config.toml
d_mlp = 1536
vocab_size = 1024
activation = "gelu"
norm = "layernorm"
qk_norm = false
tie_embeddings = false
init_std_o = 0.00454
grad_clip = 0.5
schedule = "wsd"
final_lr_fraction = 0.05
MLP neurons of a small language model. Each row is named by its layer, matrix (up: input weights) and neuron, and shows model dimensions 32-223. Each number is 500 + 50 x the weight over its row's rms, rounded and kept within 0 to 999. Numbers have three digits each.
After each neuron's rows, "fires in" lists the words (lower case) most often at its 100 highest values on Wikipedia text that the model never trained on.

L2.up726:497527523507513523422565485510392592466497518533507445554530546503507533412480389575421459509469490586503465430510481529537491563459470432517508470594508461542563511488414582467504560648520451554555491481461497534463506575519437472492590551446573480493516541459555478539556550561552516428443542596428488412476470414649540505534542518513451458548475533448558525444464527542392518465470531455528454422444498575594563498529560502524542417473628463466528552549491615407471476485392554516448590583500474526492428498471491513455554550480478480488553476537517440506486425444468499502
fires in: "than", "through", "third", "throughout", "those", "thus"

L2.up557:604490435448514572510426535546486497515465538485566542448485509612540453435615502537403532392488486569549525590459504480482544554395528404480438511579449420440572487610489422503469399425539554492451479485469505427569482488507419489531459507504445547525483421482400382574513487555545585522551500495488492467532623557455469624478471389547468477534503515495515544489525546576533517497519502448422523562491506436527516574482485580524537403475562469557614479552486476542516556471486498530477469496497478483397447491432541516552410451486437486561521455512616503527504563552515508532
fires in: "and", "by", "africa", "chief"

L2.up1180:482533473555478517546369481465533443422416503509527488442504500461485479457405469473463496539555532571522502536426465542457583533480579538522515514493528500576491544578499544417515433433603477488474529448460483500455548450428474491435441546539474520513516480551448526466471407506464533491478557516556580477457431526522561475484487480495511471574394457524566548520510563514523560525408430499527403550607549497545506507409504450548408484474440510458453532533444443475477566417553500401499493535601507464477551563488533484463473625613429445553554528571472530458419392578518499575
fires in: "as", "become", "became", "appointed", "announced", "preferred"

L2.up1458:471498476494468536476485526519562477459504510581449387477487395548422439478568533506526503433522545482564650503521562563473546562608574512538499421468525528468420510580527527433573401410521529480565536493493467509494517380468554464494534485470492484486586472554556399476465506420548505530478551565507465437532370452548475488548545487494594501485493470528525538437548540536528460541500529496527505433543531494557512556380550395491528502450548479478428505444407483463510488545434491522533508470483462470441396444448437555524503398541448425497568552539526558593506601381526475501
fires in: "out", "on", "outside", "turnout", "votes"

L2.up469:464463469438536526533464503474538466444500549539535579544511524552516438517542517505521526453502505508467475520608480461527470485515478594430442482555474500517471423554429562454515542430549563458537449512502465491596585417569476492517477470490478426555493439538492409533520478577474617438412493493521549391476480487453475402503574549415426644500571495577493479524574523568490499468616408546460414537527579528501512423431395560520459440446537492406457531408440516552580503485530541533480576518469520472513516488540462456493447424511486483529557537549517515586519507526521624489
fires in: "game", "cup", "by", "came", "games", "name"

L2.up417:533522577577510450496505518485461427567530517566455564578538461523541530549397435561436487486438499575526523420577498497544592506526491513551481416394523503452443588450540515415445451545460588499480516518501411534495423419544511521447459474519544521528448560643560547614474471463475476417505574440541423445491518421462478582528517549454438453469588425541496493545549495497490466386482567500511507480458526474539554549465415516532588557518507471468453582495533504495468538515456553448413493627538504467557548482478550515532511507551457439522510510504467424520408469447465413556
fires in: "assistant", "team", "film", "football", "school", "signed"

L2.up751:527430498516536474469464583441599502484463519569480561494558498627510464523497528559549473506442480537513522624473462539464500496439481519521440533479507489491410495509480565564437471566542515524493512493562566366498511433506532461539458621519520494462614474541494476518503488444593414353544519549410534508479491453424489410476637419549509467535442414470613547525496491429497535552460481505502581453557520514480617470469564474589535418478557439505501499508562522499500463548480516520526519519504466495581557482562543520536448527558342513500474504526632499465515453496462436438
fires in: "party", "today", "total", "period", "eight"

L2.up481:433493483652484485522508483516407657457497440559490616465429560543507597483516467509476457539472564560458432485476603513485490591408537505466458363419550496570475599431420411534502502534399507443460493559508443519532487492505513473454508498521409557456478559594545442527434413530476406504523550608463482471430526505559551471499544478504520486511517574479561453389555426509493563455478469474495512416504474414574547481515508486526559501538513512503525520535468432496452447495582501454468545559545437492523556441494513494534486449515531525468585507481491530468474517469479518471
fires in: "a", "is", "as", "it", "an", "or"

L2.up1385:432610486492530484526592408553394481505562503473495564462444523404534481548527517535490532569600491473508576539519495537516552574458478498519522538386457427492507456517602520522610549410495472489475453544493538514482546538408513469538397591422464467457535469612529485440358544469503436510486457486510394480432464444503512465557542468487580446520466504443567494485600469452559530466500485468607406506530350520484520444527526454489530467457478440494572527515551553568431495559431546539485452473521508610561473503429443505482474493484543534527556490456460460387475493437516450495
fires in: "world", "war", "church", "from", "carolina", "york"

L2.up428:480432550507494461547567477477528559599459509450524474505583542544502486476489473477510572570444517448464432491500475517489583522486538463564477481507492501478535489493414373506580565497540484408516491422495499453507451461460420567403577545470551509489480561413579504499381527562559436582532580574492419477464522478405496501442531460517454510380469557443531464476428567503505497511496485480565449481521513453531532571512567531563535417532527506536421567512566456456535511516463521465557432459515510553439465626407478545512495481524489453596429519596528523516547486465475563597
fires in: "was", "a", "not", "as"

L6.up425:509434461605493544434421521475493536432548492551568483466481437489517458513533476485355534421542476464455503538521493522534470492458506593446560462563568544461579491484483446651504559473538488565422422478484505561623525369480456463513478572473527534503547610480508447444492492525582573609421378476428504513477530480493539529499538490459534514550473368544484569469508458451577451512446511546497442421473507533455528512422555484577522467538433529465478580552512546382474513468620469492593565482513486612399516516507589584560467533456522519474492411584470466528515511505528471508
fires in: "a", "one", "due", "new", "said", "full"